config = dict(
    num_hidden_layers=16,
    hidden_size=224,
    num_attention_heads=7,
    num_key_value_heads=7,
    head_dim=32,
    intermediate_size=768,
    vocab_size=1041,
    hidden_act='relu',
    norm='layernorm',
    norm_place='pre',
    norm_eps=1e-06,
    positions='learned',
    qk_norm=False,
    attn_scale=0.177,
    bias='all',
    tie_word_embeddings=True,
    parallel_block=False,
    init='normal',
    init_std_qkv=0.0334,
    init_std_o=0.00592,
    init_std_up=0.0334,
    init_std_down=0.00592,
    optimizer='muon',
    learning_rate=0.00634,
    lr_mult_qkv=0.7,
    beta1=0.9,
    lr_head=0.00822,
    warmup_steps=200,
    schedule='wsd',
    decay_fraction=0.777,
    decay_shape='linear',
    final_lr_fraction=0.02,
    batch_tokens=65536,
    max_seq_len=1024,
    doc_mask=True,
    train_tokens=481500000,
    max_steps=7348,
    dataset='wikipedia_en',
)
MLP neurons of a small language model. Each row is named by its layer, matrix (up: input weights) and neuron, and shows model dimensions 0-127. Each number is 128 + 32 x the weight over its row's rms, rounded and kept within 0 to 255. Numbers have three digits each.
A block is one neuron, or neurons of one layer that tend to fire together. After each block is what it responds to, as a language model described it from the Wikipedia text at the highest values.

L4.up228:155119130105112103113146148087061124138110166143150075182133113088135148098104125102119091078115114144105113095153169096106162162113153110140139167178095129154190123131146102127179167176128219118118076176116104135140107133194142090062137111160094093134128143147136082159149160157095159127148144109105177133115156110167131200108155109128084162157139092091106115218131137173092072121078
Responds to: Mid-word "g" fragments. Short consonant fragments, mostly "g", split mid-word inside longer words, as in Ve-g-as, de-g-ree, le-g-al, and also ac in vacant.

L3.up134:154109146133168116120159093109039116132150172117139095108115131138149134143195135136132103123149128100128165181128144147104111149152161092165119095119132120132121143152103146130114104208098152106178118146114175128119122120168090161115104064085108126125165148157170127154066117059219112176123152214148143138120164130102074145125108196200125116117102131118149140113144057109094095078092
L3.up304:101150162135130116056119097137128140140111049155174141125137154117150118129202132074067157113129061146118176150170101146120151112108153131145175142126102133145165147178120149094168068180126105120095163075126172160101123147129155121154140151048088075120071104133148108191123085110170157149167128202072093149125148073112116138101070152149129144113203155041149139146144130102105107134092
L3.up369:161100118128101098122081133139103135144147124123100147162092199105141162162115185130159115152130136146145070184101169145098124092087150138104099080148159074159121116058141145162089094123129106075137147102142162141140107096140040098090132110093086053141137142133141089142117108185170096176176104107136220128087166162139139190113124136134169112135163148213142110148171126124095113149109
L3.up477:089084116122090081153124150178129132168137076139151115127092140073093115115128100095115113123131125146186156127166124095121135139139116079168137078181089119103051162139104135160114137114099130068138113128148166190080159133066102127078148151175161095089108114185114064122127142075132197167145134140161139111126154122125189100164144167113134183108139102079146094186097095124179165170088
Responds to: Coordinating conjunction "and". Fires on the conjunction "and" (sometimes "or" or "but") joining clauses or closing lists, often after a comma, e.g. "writers, editors, and".

L7.up249:135150120048167072156188168149123097146115100068185119108117203100075133102157131203111153170102112126163123125157147081148100141157147108142133075150131134179119122117111115105112066176156126129116186152116121180130128164237103112144066093067108127116082146162122129109108135135143163028110121094165059088081132108135157172145131142087146113099133144168104108134132110143098126140170
L7.up280:153113146154139173069159145139133194227127155135157118161132095105129152124104169125093153146136072066142125107137115132115075168106111120144091099133169147181171077118172117120090088139147128121147138176136118128079151112199149077117145124170133099185142148103171098166129123093109136099100089124143118104189120120142159175145094189132167161107090047148121149133134130137136131145139
L7.up316:087141180118133137086100143154113133128111171096140055169149105096149134118127173130118155151146131115109103070122145176063134158069125116129083101121106133163151149089158092138132065117193171143075091140168101115053190191073152124135090137167126097145099128095087107162142114172174190128169132105107137106136110114116225127098124131100138132117135121109093096119105118133139097161084
L7.up363:129150176070157128118161152170088150170138114048141121087113118113064084121148187153140143133082124129133112141121139192127148083143101050065090081135157118144151156136111102158081111114151201076126133143113124152096138080153075148110141109116214074163114101094121136119162099154150168124153109143085116102129158129190158147099129129075164165198115163134120176106122152134093158114073
Responds to: Mid-word continuation pieces. Short word pieces that continue a word split after its first fragment, such as Roy-al, mark-et, nar-r-ative, Mill-er, vill-age.

L4.up394:150111173115093129101123148135078181159095124185087129122194125150059129127128135164122077072169098099114051138109129137107125140131141132130130072123053157153113083166193147095148140175160145073111141090123140162152082163088108144179132106138117198151135133137117132107130127156138185132116087075111111104142142171147143148117071102173121090135122154123099109166160157085146105141110
Responds to: Final digit of years. The last digit of a four-digit year written after its first three digits, such as 198|5, 201|9, 195|4, and the s in 1980s.

L7.up321:098132151139165123139127098166134119167141097153159156130129110122130114099096146122071167110064121120091064072191180124178130148116116099156085158159092082110177114137135165187131091138135122107150105119138161116163103094221169175127181168117146135168110083125125118096176145155119205112088150126101132148139056062118168117130129139112132079187099161124091087116121136128104133168133
L7.up438:147130171145143219109153124086133119076114128126110116160121142113188120155145130149142139171160153120083040096114154142143181114144168136100082086159114095228142136130175081176181192117158083067137150122107136177156151123193107107131148137054148112131166112123142128129186089111154113122135184155170110044132112169089094136140100141134085132163097155141111138138121107158141116138091
L7.up606:168170073156124154109185147119151120163180116166159106161138084150136138131165151123098080123096136138163120093128188138154138128158166126137126114139104146110124171110099120133151084138174157144086116137108147133175129124115155120106109170066109120117174136092165183138133138192150150153151129209102147146160074150096122163109127147152089141137182134113114154174115133131107139152102
L7.up668:184149119188121121064135109074124142091185153129098181119105164110133075130178179120135130122063178110127153133195126073147097131155147141110125103103066173145105099148129153122151029113145154160164170120127175071146129095102118187149123122142056158151135183078162163103145108102151126115069157145167145144077127119139055168177115133171136141108087171052082191123076114160060051147108
Responds to: Word-completing suffixes, mostly -ly. Final word pieces that finish an adverb or function word before a verb or adjective, chiefly -ly (previously, formerly, officially), also "then" and "while".

L3.up37:219121170141139154131084149157089124077155179115080157143149146120125198153089162089141140201079170113155079115195160123105104135141164192167099127119118093133100206158131122137107175120137096104086155097125068114088135067196103110101152075079123141155125175163111147102143097103133132135151137150178170089064100156107134158080122107131133131143133122105146119148186153130127127156110
L3.up162:126168121146147075154118108096091146150136105106122128087123141112185101165082114163118084127129132163103204121160051092126127180159088141122149067090145122103162069146128106121086149101149156128120151118115123162171154111130157092136143130130136124143144174137107147203139072122127146180160140205162091101068144149130117139132136066166137208204133177091198179130129108134117091139068
L3.up198:126072106218099127121154208065109145087136155198141148086145117143170153158073130169119129142137176174103106123175154127099142109087154108124128086111153076098140136099065138160138110117124103124127151132122104104116145052152099095113113124119079076116105175121176178118160091119128125130134155155118165099162070164086121140098091074122098166176127123116203169130169113169160086116087
L3.up230:084126084201120165163107160124134172150141129094106108096157158195141134173171069099166112154173103155085205042112161119123147128118124131160199090133069109158114116110131108154110170097127112131061174148116097101120095111142092113116150123105119133152093152195151164089163125137083144122158158135156172043172110135158132107165106139117111138174156064071111119133165157165087145149118
Responds to: Word continuation after "the". Second piece of a word split after an initial letter, mostly following "the", especially n-orth in compass directions, plus t-op, T-otal, P-ort.

L3.up25:123100151145125144114173112128089149127172128128161146146186101136156208059149190142093143101107133094138156177112142138098098123078160112129115100113157180131129124186132150053180146199128099176173091101084131144108107207115154159098109154127104137077131216148112085113097086135157111139175193186077106129110137037092086144124103069185078064176158120160117157079143134155111125134107
L3.up483:166106088055132093214135106138096064152094119151169119124170120143115110134104181110191079159130167171081128103119138150115124115142126067092147117115198193124149109142112148162157048127161092102088170140148106120114107106102178114122123137118157131076136109141186128136130123184195103147094104104118116133090133098091215178166107161155136122119187125145133152152155117106135101074097
L3.up579:169138092173134183111135172042145154134114086133188187079105175122134094126167161145175193135111087210131158203122123159164145139071121119106160177095102105134162160160138126096132110143150115184077146127121178164116115072084164121135087157125112147071070108127134127160157095145091153139147192090145125156147090154093134195094106142176147117130149093146156152136091154106105112100093
L3.up677:179152138120167155189137175102133118048088092176153165177115160100110130134156155166110189118134154081136113128145146143075185177145083125163050118082084177099107095129144171121155086130154114145100095162091144161112115101041132147108172077174152073133173192184137161146143132164156151119142159131062126122110132133075120192173122189148148134122094100084106120079067113162133089165129
Responds to: Adverb -ly endings. The -ly/-ely suffix completing adverbs (notably, greatly, eventually, typically), plus standalone adverbs like also, later, not, and stray "ly" pieces in names (Brooklyn, Olympics).

L7.up35:104096120146153139127223170113122130095089107131147186096081165152119119126174129163139134074139085100158091153110146112098138102124115076096102169153139169113094146168132195123141126091141164106167079139126139150075096097113138172096136146117157206190085083171160144135118124150087134141148162116097204181205123114099131111104147142147074108105172128118120174109083064067162137115173
L7.up169:109142115129108156169132143110102109137085147175228142128097142142127086091177059114082087147113083117141155094125120157104123092143162151089052151183158159180104131186148179064132099179184116108152160155139103131139152112087103179141086161167125075180132108091116120150160165140129090191136155158072162108140116118142148124122094132189112100097172115131056164086140102147141108146127
L7.up343:081111118128106104149159146173072139084107099097091146092134134138168141162143138148121069141132090153142102101110131102079133096146165127058107152169136180133122114157135140150100158075091123084169058155133180151190120146197145154174108130108107148151107098135163101112133104147080134174120144126099154116101174130199136181089115107175127098098123144065121108127133103053126094103143
L7.up384:092072120069100060084151125102133081155090138112162106115152128156148121142150112163086116139119093112073113096154128114120157118189080080110133187140133169130157104186113096096130179149128134158127110077123159106165093154113085116152135091094080142124099115166172112126185141164140153155099121113166133095077120150191088151137138124090080141049101086104156143154174159086152146083117
Responds to: Mid-word consonant after s. Single-letter consonant pieces inside a word split after an s-ending piece, often the h of sh: Bus-h, Tos-h-iba, Bos-n-ia, Des-c-ription.

L4.up736:127098113108175122110136169183118110128106148109107089097100189090158143148102192083178138137048180150102128169126133172153130118180118119072100078112119146127115069124107129106073114100169138129101164128132114145138110122147120119148148061090149109140100151114093134115110151141136113172130062101164089168135080079231141153149089180113167118173137134147126177113102127168116144057135
Responds to: Mid-word fragment "it". Short word-piece fragments in the middle of split words, especially "it" (Ill-it, Hosp-it-al, H-it-ler), plus "ut", "at", "art", and the word "that" after "and" or "stated".

L4.up620:116139068117125116181156107107097156208137110190069102121125141185077113147129085146199136138097119133113098103148145119117164095183128111120160106120163118126184121054137145133108070159167139170162099092083116165128181140139148172115086127160127120079141182185156089153137111138100141121147165191149151097106127122149137108072095140116101125136180149043112133138123136081166129152178
Responds to: Compass-word completions. Word-piece endings that finish a split word, mostly compass directions such as s-outh, norther-n, eas-tern, plus river m-outh and other mid-word fragments like ch-ip, ran-ge.

L3.up126:112146121115127149196141118060132156172091132129113132127128112104149143079155148072099115115140149145152181103117153085103116188160104154136151082136177047127199101136128117111109177139100153177169115097146108057162127175176098119087129129112142170165182158085163118138135164086118147096128152146129104114129071081087101157189104092139127148151100109147108142149114093124134121152046
L3.up330:119131155096130111120178097178145173096135142097103113135142114151145123129088105136173159086086079116120107129182124127177119151136121109078216091106144085094159144143194113140123168148120107174169078141117064102110091164150129167142140083152108154126108124131126156128185174134121108081150139164108128043131144126159086159139125109117167156162070058136100113163134082176224050178090
L3.up525:106126175193160106154135152147169172141145109163080096125093128125102148161124151213116127036160140119096111121162100127128148084128167089098083056195138171120135147119115123158153094185099174141116115155106163141063113189140098189160147104136096066160114135131103134096116152060126151130126180138093159106149083168133139135117171126127109095103131062102121143092137121165077068203073
L3.up686:146149144159138126133110129109140128113155201137095131134147129117141144127181128175132161053108120128123084122158139208211188153106121051113133079155118140069151113124164119132163142074127115074146163091190093120073131099160150159117130105150163116119038119115115084131170174142124100117133128152145115129076081153132232170154109134112181141194056135191111103090124120077166107122170
Responds to: Section heading starts. Fires on the == or === that opens a wiki section heading after a blank line, e.g. == History, ===Celtic; also on paragraph-break newlines.

L7.up434:147142098138157146095117112136125133107130088143119139087120141155140138127131090162105162159168163110128152109117170167152116116153114160135113096092109151173144167086096129120136154126071116133198114148112120160161184142113126104038134118082131151187107160075147097159064161063140086049150076105182168173169164124092121135104126166098101107100086159123089132104122097155077149120078
L7.up486:120125132140170110066123150165105170130104105124183116093113147108113183170159143131095161083127134087124077122121109202165174112083097065143109121114167164153137147114120156182176118060138108161171148118185120148146144172124171096143124098126162129106063054160159151161088103135149140142080140109127097071118147129112129107067063112166113160214127076161102099087107098127132100107125
L7.up625:138098113068185106117093110117155140086132149135137055103130096135101116105166114098123124109143124126123159154210144162094125130053103134117152071146159111122136146151164104086167171139104143160122105120190060139084119102131123153080208151124173103161148146149130127113101145089100130145126151182143117170124121166193149130115128135130123143104069155126157136056054100158162116132093
L7.up763:106147142118098099070179060146136140113079090103133098181145091174065150094190115141143131060055148153139142123165134154123126102070184076121132120186187149155180174138123116116148144159056145125137145158138132119107114158144121139071115088141130113091159168122115100126158126155103092157146104152143117182162132175168170105074060153104123080110151160105088139125136112107110143132074
Responds to: Paragraph break boundaries. The second newline of a blank line between Wikipedia paragraphs or tables, and the == opening the next section heading.

L4.up202:072128159138071089087116087181076127120152088174137157097157109144106051156136109060107157138099161170061118124129121046133154111132130124095144176145105155130105166143145175158081127133132088150121155142098119159109050141177119181197165142144150146082143154123147126174104098095088152074105130106109129105161138106057092094110083097147108121133183094127071175155127156135146118119152
Responds to: Word-final suffix completions. Final pieces that complete a word split across tokens, mostly the adverb ending -ly (presumably, possibly, briefly), also depth, period, practices.

L4.up493:095136191132132188131142113129126147152181154085104153107119055121120188128133168113132137160157158165105129234163154131168089056109132102103134121133088120162120085122113147137114105166135163104102178108162156113126109100133105097106107123133147132128108203136143204114069151113125093172186096101099060121115096099099114119140072122121146129118124073199059155146116152141167160167115
Responds to: Mid-name continuation pieces. Second pieces inside multi-token names and compounds: hyphens (Middle-earth, Jackson-Reed), vowel fragments after capitals (Diego, Hattie), abbreviation dots (D.C.).

L7.up157:170107097116121100085144130103141152146121088107067121166107134126061132156126192066123093159116121128166121159113153123114161148114112130153153152205147138191146157138118144136176174106099115151155139159099116142144081165101138143103109078097116111131132089177139113109153153063134100187117085124088145150126200131195224131171158141146163083070108110085096113083079169080127114106130
L7.up225:135101122131136154075071126152108147126143137180195185127143107160125099161160144139134099152163094096181178199116095094137128185166177132132114172129075170158140116130095096116155108106123180142109144161081164110090126191151144117112118134146071155136077159115068124138180120090107150162138129162060175113096140118169120153134093159104128102142157128088125127140110131123160125127099
L7.up409:143119152130077134113097107150111150169125104134131109175136118192156066148188185116157097147166168102119152152119086129113129101164097116118098125141115129152136100169128150047196086120126169188134122104127118103118227058089130112119130127120054152100093095141087152115152110097136105163150108147161125105126138182140111145145118141090097155112133090101102161109116096122151111091092
L7.up451:113141158158098058045090113165137131176134108122156149126174114113154148164076108165144147205110146130141089107159120125103121127138148075094102100175098141153142102152157095088158080120116056113136120081089140168092105154070175081165159126190114128219105146081116120136136153146126107151133067155117103090125141171056135142164098111154126079183120099108150185164109154111141145092098
Responds to: Final year digit. Fires on the final digit of a year split as "201"+"4", mostly in dates within tables and biographies, like 1981 or 2014; occasionally on mid-word fragments.

L3.up137:128139124151106138109153105084149149116177141145121166191106147171092112136174105157122144182110119132095084137169129128110122140090097135165130164135134192172086149145113127124138092071119135161063108146107119189157153164168173126062143116158100096078088081173128171128140150207120093111162083159068125074098106166142146159080115083113109092078150131098092111134155070161078144125114
L3.up276:070153156099094134128076136109124186113193139168173160130101122171071112127145051094138173147170165126166157099148126124118114118153095108179127151125165188118155173108112076148099142123144140102053095181143082193103169136173100144142127124104069073131059122100136094120108159153144169113136128107133147116126139117131117171066125085056110120126211169145098150130153121175134164092158
L3.up635:058149150119009119150158153044096169102163163148113147137159105107135126137132124088117096089092136151102109154115095129163159146143151093135077160144152216085090168106156134161180194147109068127103119155148137166092119169113168114063160154137143131113072081131142118146074178143120166105155149157078129076120085151091171115085073113138166148223105137092127096093139148108199157115120
L3.up763:130155162202092087125094137082093077143115183158214136121190125116076100146124075089135094154115131093111049117125088140158075126138147108197096134091093194112106105146094128112121123115093112075126125126126147199116179114134136126119185132138080111112075131084179047106119141123132183125135106126136144146139098140136138128090069129097117067096164115076134118151085157134140146140112
Responds to: Statistics words and mid-word pieces. Fires on tokens in census and statistics text after percentages or numbers, such as under, of and table decimals, and on mid-word pieces like if, iv, ific (identified, division, significant).

L7.up490:107094141081142102134126149075077080104167095168086131093104116139165149114068050135126141170131134119165059112098129163168131107192111141125137115136064150139136134077157111152140097173172117150157071111114123158117121097147136158071121146166156151195093137144209102086097112219130136110157162143145145113141110133125110117127212148161108111126124129093087135152129136149148091081077
L7.up565:150130144111136101100166185133157086168132126130129096189137119126112112145125082181137120174071076145088110158197187097112201101061143079152160102127093090115130119128125069156133117078128154112121068148134149159158113125113095117148119104100154145092081118146140161078119097132149134169159181117090140076134111118067144152081149135143159153114148136113169162110157135125091127104112
L7.up575:106092101087108116154091172131185098111135121089152139168132125101090203115164126093152188085139089136135125165075135112126195184083086093199161196108128147148090103142155093121157133106138107104155121104061105139089110145134135160172084128131092089124092157118111136098175099074131175124145096069165134119147129144145152117073144149101130124143153109124114124108119176108138101092122
L7.up669:180196113199111111120168170134106088086122138158110090126115120120084122159175109193134096185100156134154097099147125127110109134209108158156168160170080112051129090142099155128113140126169126098141107135090112123088167150175144098049148142178097099142139162154108122129151095139078113124162141120073185111162186152140136154158063111158079113105185088113153120136190102138117140158105
Responds to: Word-final subword completions. Final pieces of common words split into fragments, especially compass directions in geography text (s-outh, wes-tern, southw-est), plus -own, -or, -er, -ort.

L3.up3:166071163110147115117162134154131133088115108164169178085168157100081182178157098075086159080141105149097136148155134128090177132057139091157100091134101171087116098129122146157129157106170177070151048089166155101098133114108134142102146105095159120176138091113091105126113193121132119088141100124113187120181173107106113138103127147134187164166115103132047114145104157104117102087136
L3.up120:154093135120115151142088159172057113112133147128167180118161127139071127126092157120107093127078176071160069211134076149089114112137184156109081121152162165156145132122130133116121121102177138082074093073149131157130173146147143124128157117080117171150132094089154077085140158110114143133087096197123193150200182120102165111054110191110132114119141125124119150190126133164104181111097
L3.up640:155130117174129110155114122103105140141117112096160094166162091161112110140119127133146205067073110115135141153138104169122113146106149193107145159105117138137164111167135133096143147129116079097179117097127127104107123154136156118156142146146124156076115122138135114132146122095150195096145169136155200129136136033123113036116024085152134103202100113124178132140148144129113134103094
L3.up682:110131107135101118171134112133116098134121145073154132151114154154054159058114176139112071083142089127141124206114125117070148136102129187082118123122113123132162122185161120081166085111133157145149088083191096095138107150157139083157098134145071133157141166097120158124122140187071084177099140091122150128135096093124172189098171075130051134204165133173106082113128143088115193107114
Responds to: Final digit of numbers. The last digit or piece of a multi-digit number, often in tables, years, codes and coordinates, e.g. 70,430,492, 1976–77, 2020–2022.

L3.up50:103141111118224115119098126166131146127088146072097131130101106105080158104129059157127118145121159193109079176141160190052143147138055104146103171186108156117098162167135104163136094090128116126123096092188131196109158084116127110119163109122180138152142102160139097158183134145099067134132094120119178138083116172096133129137118175130123125128140104095131112124159113095096116152127
L3.up291:161086174139147066061154156075114126160112112142084123166136099146108138120083114080102151139049158117147114076136146149077119111144124121148116117094155178053111129145123172126170194144134161101146056114105131142106179138171116128093125140121127140134141168171124166161196169096123161093100150250068141121104083120155141101100134127088105137162102128107123162150119126140151182117138
L3.up484:083128114127134120114151164177102123090112157106135121130109115163168150193103134118150157163114149125109148070084139181087130114100121150167118164123145125147123132103165186157195131151114088096155150106119127172162105134128141195124111123183121142114089161106105141095129101166148159151162076159081125179115096189095074144152161136113112102203125055134153061122060060141128158140176
L3.up500:111132150107175094135161161095112116139102154058169164134182060143098150142107199211119141173146135126150127142203152158116115038114120148131098101081135100067096152129126098105115135149130170127112121144098094190088151153084094113166153147121155090098144148142129049128161098174094170136203126168132210112089114122107089118101100157119197123129139151065060166154046112150097157065105
Responds to: Mid-word fragments, esp. "both". Word pieces completing a split word, most strongly oth in both or nothing and s in years or sq mi; also one, part, line-initial letters.